{"num_key_value_heads": 10, "hidden_act": "tanh_gelu", "norm": "layernorm", "attn_scale": 0.177, "bias": "all", "init_std_up": 0.0182, "optimizer": "muon_variant", "beta1": 0.95, "weight_decay": 0.013, "decay_shape": "cos", "batch_tokens": 32768, "train_tokens": 404800000, "max_steps": 12354}
MLP neurons of a small language model. Each row is named by its layer, matrix (up: input weights) and neuron, and shows model dimensions 160-223. Each number is 128 + 32 x the weight over its row's rms, rounded and kept within 0 to 255.
After each neuron's rows, "fires in" lists the words (lower case) most often at its 100 highest values on Wikipedia text that the model never trained on.

L2.up1412 [ 98 120 130 113 111 142 162 152 110  85 127 155 138 108  95 125 107 107  87 150 115 113 109 111 144 111 137 157 209 126 153  59 141  76 128 115 152 102 149 149 146 137 142 135 152 150 130 148  84 119 111 167 127 134 133 117 154 196 177  98 174 115 159 125]
fires in: "since", "until", "by"

L2.up971 [115 156 168  69  94 115 123 157 108 104  97 154 106 108 128 126 135 141 131 145 122 135  85 109 151 117 104 123 132 100  67 111 110  90 114 146 156  55 124 177 141  83 136 141 172 129 120 120 192 144 165 138 141  77  92  83 148  32 168 109 143  82 127 154]
fires in: "two", "both", "between", "either", "www"

L2.up1579 [139 162 120 116 129 113 100  76 120 111 117  85 114  84 123 111  79 143 155 133  97 128 148 121 134 120 104  93 147 137 138 131 111  77 109 124 176 162 144 117 106 171 123  62 134 156 112 127 122  95 132 118 121 145  97 215 110 121 172 113  91 108 107 110]
fires in: "to"

L2.up512 [133 165 151 102 104  97 126 170  89  78 151 113  67 144  89  39 137 118 149 141 170 122 127 118 162 143 114 181 144 172 105 152 120 148  78 105 155 106 118 162 108 133 158 144 133 159 190 158  75 109 145 133 122 104 128 106 192 146 158 171 150 119 169 130]
fires in: "as", "by"

L2.up885 [100 138 100  85  98 113  99 115 123  96 145 142 175 138 143 133 146  84 120 119 149 136 136 132  59  65 116 140 134 140 111  96 128 122 145 144 145 110 117 163 180 122  76 195 153 181 188 166 113 149 104  72 102 121 135 172 116 155 151 148  83  79 134 102]
fires in: "them", "it", "itself", "themselves", "motion"

L9.up283 [131  70 179 186 169  90 169 131 119 165  95 141 136  38 126 108 159 164 134 104  77 159 192 158 159  80  64 139 124 128 107 139  64 185 129 167 130 174 114 192 160 110 157 135 115 116 145 112 127 101 149  93 149 131 176 125  97  93  98 129 162 132 130 134]
fires in: "of", "to", "in"

L2.up897 [ 72 143 177 103 167  96 110 140  62 166 134 123  49 211 126  83 151 155  67 118 142  73 160  80 147 154  93 192 145 182 150  91 118 163 141 107  49 102 123  29 134 128 101 112  87 110 159  91 159 130 130 124 101  95 123 110 140 181 128 150 134 157 140 130]
fires in: "university", "college", "left"

L2.up734 [ 97 106 130  72 159 124 120 104 107 102 180 128 116 118 160  85 148 115 164 123 206 166 111 117 132 119 111 140 125 164 132 105  66 114 153 135 132 127 129 153 163 147 126 176  76 189 127 145 161 145 144 102 149  92 114 198 114 148 122 138 166 129 102 108]
fires in: "not", "version", "t", "without", "instead", "after"

L2.up1467 [ 70 109 169 123 123 153 150 133 118 152 123 150  93 142 156 110 174 152 110 145 150 157 157 113 183  87 195 123  90  90 101 161 135 231 138 151 112 150 125  80 129  77 103  86 164 221  84 133 163 141  82 123 122 118 130 126  95 119 128 119 140 120 146  83]
fires in: "university", "received", "college", "degree", "awarded", "academy"

L2.up835 [165  93 190 145 124  83 163 184 107 112 124 118 135 148 127 107  95 107 141 124 143 162 145 117 145 109  89 120 147  88 119 154  59 183 149 125 122 139 136 154 106 132 174 100 166 207 113 123  92  96 118  65 117 174 132 171 145 117 106 147 112 143 139 116]
fires in: "de", "of", "du", "di"

L2.up105 [122 203 123 100 113 140 135 165  99  91 131 153 142 146 131 142 148 109  83 139 102 149 155 141  56 125 124 103 120 137 138  89 143 179 150 196 175  89 147 108 113 130 111 116 102 181 133 106  99 151  95 114 180 139 155 142 204  75 131 194 129 111  93 133]
fires in: "video", "single", "ii", "iii", "iv", "version"

L9.up1192 [112  77  69 130 109 137 127 143 101  76 146  82 131 106 128 133 110 117 124 119 183  75 135  95  91 115 129 173 172  70 106 147 121  89 181 180 112  93 131 172 139 126  74 138 134 223 178  52 104 125 157  69 136  92 170 145 114 129 155 190 173 112 173  97]
fires in: "of", "against", "to", "like"

L2.up1462 [146  84 158 142 125 161 115 113 130 121 161 133 156 109  66  72 128 175 109 113  94 139 147 148 128 127 131 106 114 164  92 174 179 104 101  98 160  98 159 158 123 171 157 100  72 185 123 145  99  89 203 155 102 139 116 143 150 117 166 113 120 154  57 118]
fires in: "still", "then", "last", "now", "unknown", "next"

L9.up187 [ 80 131 168 129 155 152 159 139 106 164  83 151 131  97  98 132  83 162 128 119  75 143  75 163 133 148 104 102 113  90 142  91 100 111  87 161 129 155 131 196 106 100 122 146  48 125 122 147 142 144  95  68  85 155 122 187 152 179  76 123 135 156 157 117]
fires in: "at", "of", "for", "from"

L2.up270 [202 159 126 119 118 135 107 211  91 195 153 143 200 176 135 142 139 161 120 169 139 102 121 147 166  81  80 156  86 135 107 112 115  66 190 123  83 157 153  74 157 122 138  89  87  84  90 150 171  77 172 127 133 184 143 115 104  92 152  98 110  65 155 112]
fires in: "series", "games", "round", "game", "group", "league"

L2.up1588 [153 156  94  56 117  85 136 162 135  86 124 174 157 160  87 122 117 142 116 136 126 132 131 129 111 149  83 120 111 141  93 102  82 158 177 121 128  73 152 166 105 149 177 195 141 147  80 157 102 128 184  98  74  59  86 143 142  73 121 105 159 150 154  78]
fires in: "such", "also", "both", "air"

L2.up946 [155 123 161 100  98 132 123 129 102 100 155 118 124 164 156 145 138 113 174  75 174 134 146 140 136  91 125 115 107  89 120 141 156 133 115 109 174 168 108  80 124  87 108 175 152 135 121 174 123 217 118 143 129  93 105 123 142 116 124 196 114 105 180 132]
fires in: "it", "himself", "celtic", "also", "moody", "themselves"

L2.up795 [ 82 140 150 146 153 126 116 128 107 140 138 143  76 130 155 109 109 145 130 135 110 139  99  66 112 141 102 110 142 127 148  90 105 134  75 131 125 104 119 129  85 108 137 147 112 105 186 174 139 114 127  46 118 121 126 163 120 113 164  99  89 130 111 135]
fires in: "date", "life", "great", "year", "world", "love"

L2.up945 [135 110 114 159 137 124 115  91  71 142 174 132 101 136 107 109  70 139 168 132 127 112 124  99 141 137 145 147 133 128 117 117 134 149 140 103 159 134 155 167 100 108 110 150 110 112  61 136  68 111 159  72  78 172 149 129 137 129 151 175 165 171 182 100]
fires in: "there", "than", "over", "about", "after", "apps"

L2.up518 [101 172 141 144 192 103 153 147 205  70 141  88 114 102 136 170 152 121 149 146  62 144 129 105 162 147 107 149 140 138 120 143 141 132 159 159 115 115 116 163 134 147 179 140 108  30  63 136 151 137 189  86 172 104 144 147 117 154 121 135 132 128 168 125]
fires in: "one", "subspecies", "iran", "search"

L4.up782 [131 159 117 108 156 124 168 124 106  73 151 147 129  93 137 157 123 136 103 100 111 204 149 111 131 116 110 170 113 124 161 145  98 118 143 136 171 131  97 113 131 123  94 112 101 130 156 120 139  88  63  53 110 118  44 200  98 160 179 115  78 114  84 151]
fires in: "could", "can", "did", "had", "apps", "ga"

L15.up575 [ 96 175 139 113 123 110 123 126 107 156 109 124 127 128 102 147 181 188 148 131 111 186 171  87 145 126 118  84 145 109  97 142 195 163  92 147  58 144  74 158 145 159 168 122 111 160 132 125 131 143  70 136 113 142 153 124 102 119 160 155 175  92 124  98]
fires in: "of", "at", "under"

L4.up262 [ 88 120 109 117 130 145 193 167  87 184 183 156 201 105 108 171 104 113 134 105 138  87  88 191 176 138  89 174  92 195  91 186 127 124  91 159 154 128 141 144 146  88 132 165 141  79 136 106 101 128  54 148 112 111 138 120 127 115 113  95 191 143  76 138]
fires in: "on", "a", "with", "to", "under", "at"

L15.up1009 [100 126 176 115 126 148 145 161 150 133 197 146 136 117 115 212  96 133 199 108 143 104 173 146 126 130 107 206 113 118 145  75 143 150 130 151 167 131  38 162 122 139 122 126 154 141 109 119 166  73 184 109 192 114 113 131 116 121 166  85 121  76 110 111]
fires in: "on"

L2.up1300 [141 203 141  94 112 119  99 167  92 117 138 197 111 187 132  86 143 128  73 221 104  57 107 130 113 176  66 136 129 113 144 117  99 120 115 114 119 106  82 172  95  63 148  90 214 112 101 141 119 142 155 126 152  54 130 131 143 160 146 151 135  95 174 131]
fires in: "between", "both", "all", "either", "respectively"

L4.up95 [111 122 110 169  93 115 155 200 191 165 133 206 115 170  66 122 124 142  85  98 146 157 122 116 169 172 104 119 136 128 181 132 125 100 172 101 126 104 104 151 100 124 137 126  56 115  91 159 163 109 143 171 106  53 114 134 176 116 155 164 137 120 162 117]
fires in: "such", "just", "justice"

L2.up482 [ 50 191 128 127 190  89 129 137 163  72 145 112  82 106 190  96 196 181 144 112  97  92 154 133 113 112 155 165 155 112 136 141 134  97 171 109 140 115 146 128  78  89 118 109 106 163 141 110 100  94 157  97 171 134 174 171 123 151 188 196 150 195 114 143]
fires in: "since", "than", "like", "did", "do"

L2.up1082 [105 108 121  79 140  91 175 138  95 110 184 159 145 101  86  87 116  74 149 131  55 131 171 116 155 139 101 108 110 116 146 148 115 147 178 103  77 119 175 154  75 112 103 124  86 164 110  96 155  87  82  75 127  98 174 130 123  97 129 142 133 152 127 129]
fires in: "over", "like", "casino", "las", "than"

L4.up1546 [128 163 161 133  99 102 127 123 149  83  86 225 142  93 120 181  97 147 122 132 151 155 166  98 123 113 128 176  97 136 124  55 148 156 166 169 120 138 132 113 181 119  99 135 146 100 109 143 124 110 173 102  91 107 119 133 173 106 154 136 142 128 118 171]
fires in: "single", "on", "code", "recorded"

L15.up788 [109 113 120 145 145 104  99 110 186 134  76 122 120 116 152 153 110 114 158 103 112 180 152 130 117 135  96 116 107  99 112 176 117 105  81 160 165 155  98 128 172 113  82 127 121 144  76 214 160 122 140 185 115 111 146 110 126  92 108 139 190 119 132 129]
fires in: "and", "or", "given", "of", "high"

L2.up769 [ 72 176 112 151 125 162 154 164 141 160 172 112 129 132 183  95 137 122  52 129  94 163 100  83 111 127 110 140 195  98  97 114  73 103  94 122 143 118 112 152 180 118 114 132 122 189 106  73  59 124 116  47  97 118  97 123 205 131 164 114 189 109 132 116]
fires in: "for", "on", "of", "with"

L2.up231 [ 95 140 186 164 168 138 101 151 127 136 148 136 175 163 101 181  89 135 132 101 120  98 136 138 165 113  64 196 121  96  98 164 163 134 110 127 112 100 171 159 121 115 109 159 140  69 103 104  89 117 137 154 142 165 170 145  77 125 128  93  44 175 100 100]
fires in: "well", "such", "households", "census", "on", "market"

L4.up974 [127 153 150  86 154 104 138  84 139  90 162 109 121 125 113 120 142 101 113 152 157  86  68  94 136 108 129 149 114 150 141 106 128 148  81 138 120 153 133 121  87 138 126 100 121 111 141 123 146 110 135  87 118  71 120 112 166 103 126 158 180  96 117  99]
fires in: "as", "than"

L2.up502 [132 112 119  49 109 137 186 177 105 182 148  85  88 162 100  92 114  70  86 172 140 131 116 119 117 108 135 167 147  99 133 131 133  73  85 168 140 107 180 170 172  92 111 146 137 114 146 113 145 145 136 119 113 134 128 129 115 183 138 119 144 149 127 137]
fires in: "used", "using", "a", "built"

L15.up1469 [152 144 189 142 202 144  74  77  94 163 113 114 116 120 116 138 117 116 127 188 127 130 158 130 123 127 101  93 114  90 136 148 161  95 139 139 172 198 101 141  92 112  86 135 130  75 110  70  94  67  99 162 114 149 123 140 133 120 100 181 115 130  65  85]
fires in: "in", "of", "across", "to"

L2.up1349 [ 95 132 155 158  95  78 143 164 133 152 103 128 176 117 134 142 111 137 134 148 136 146 104 107 154 144 140  96 124 122 132 103 153 143 128 110 172 123 116 170  90 101 166 144 138  67  70 166 195  24 177 107 176  72 160 164 210 124 141 165 151  91  61 140]
fires in: "such", "more", "known"

L2.up939 [128 127  60  78  97 108 167 105  84 113 122 191 145 144 143  97  74 144 131 132 149  82  67  65 143  98 155 175 111 152 132 118 169 111 131  99 180 139 128  94  86 124 118 130 123  97 208 137  88 155 147 111  82 139 100 115 148 126 141 114 120 153 116  40]
fires in: "board", "co", "former", "served", "population", "vice"

L2.up12 [ 93  86 161  96 127 129 186 190 137  90 141 125 124 136 133 110  82 175 115 187  65 155 102 187 139 162  97 164  83 134  88 181 137 118 151  93 119 124  84 139 115 141 156 183 134  98  86 182 114 123 106  84 133 143 132 113 174 112 176 112 170 124  85 145]
fires in: "only", "has", "have", "also"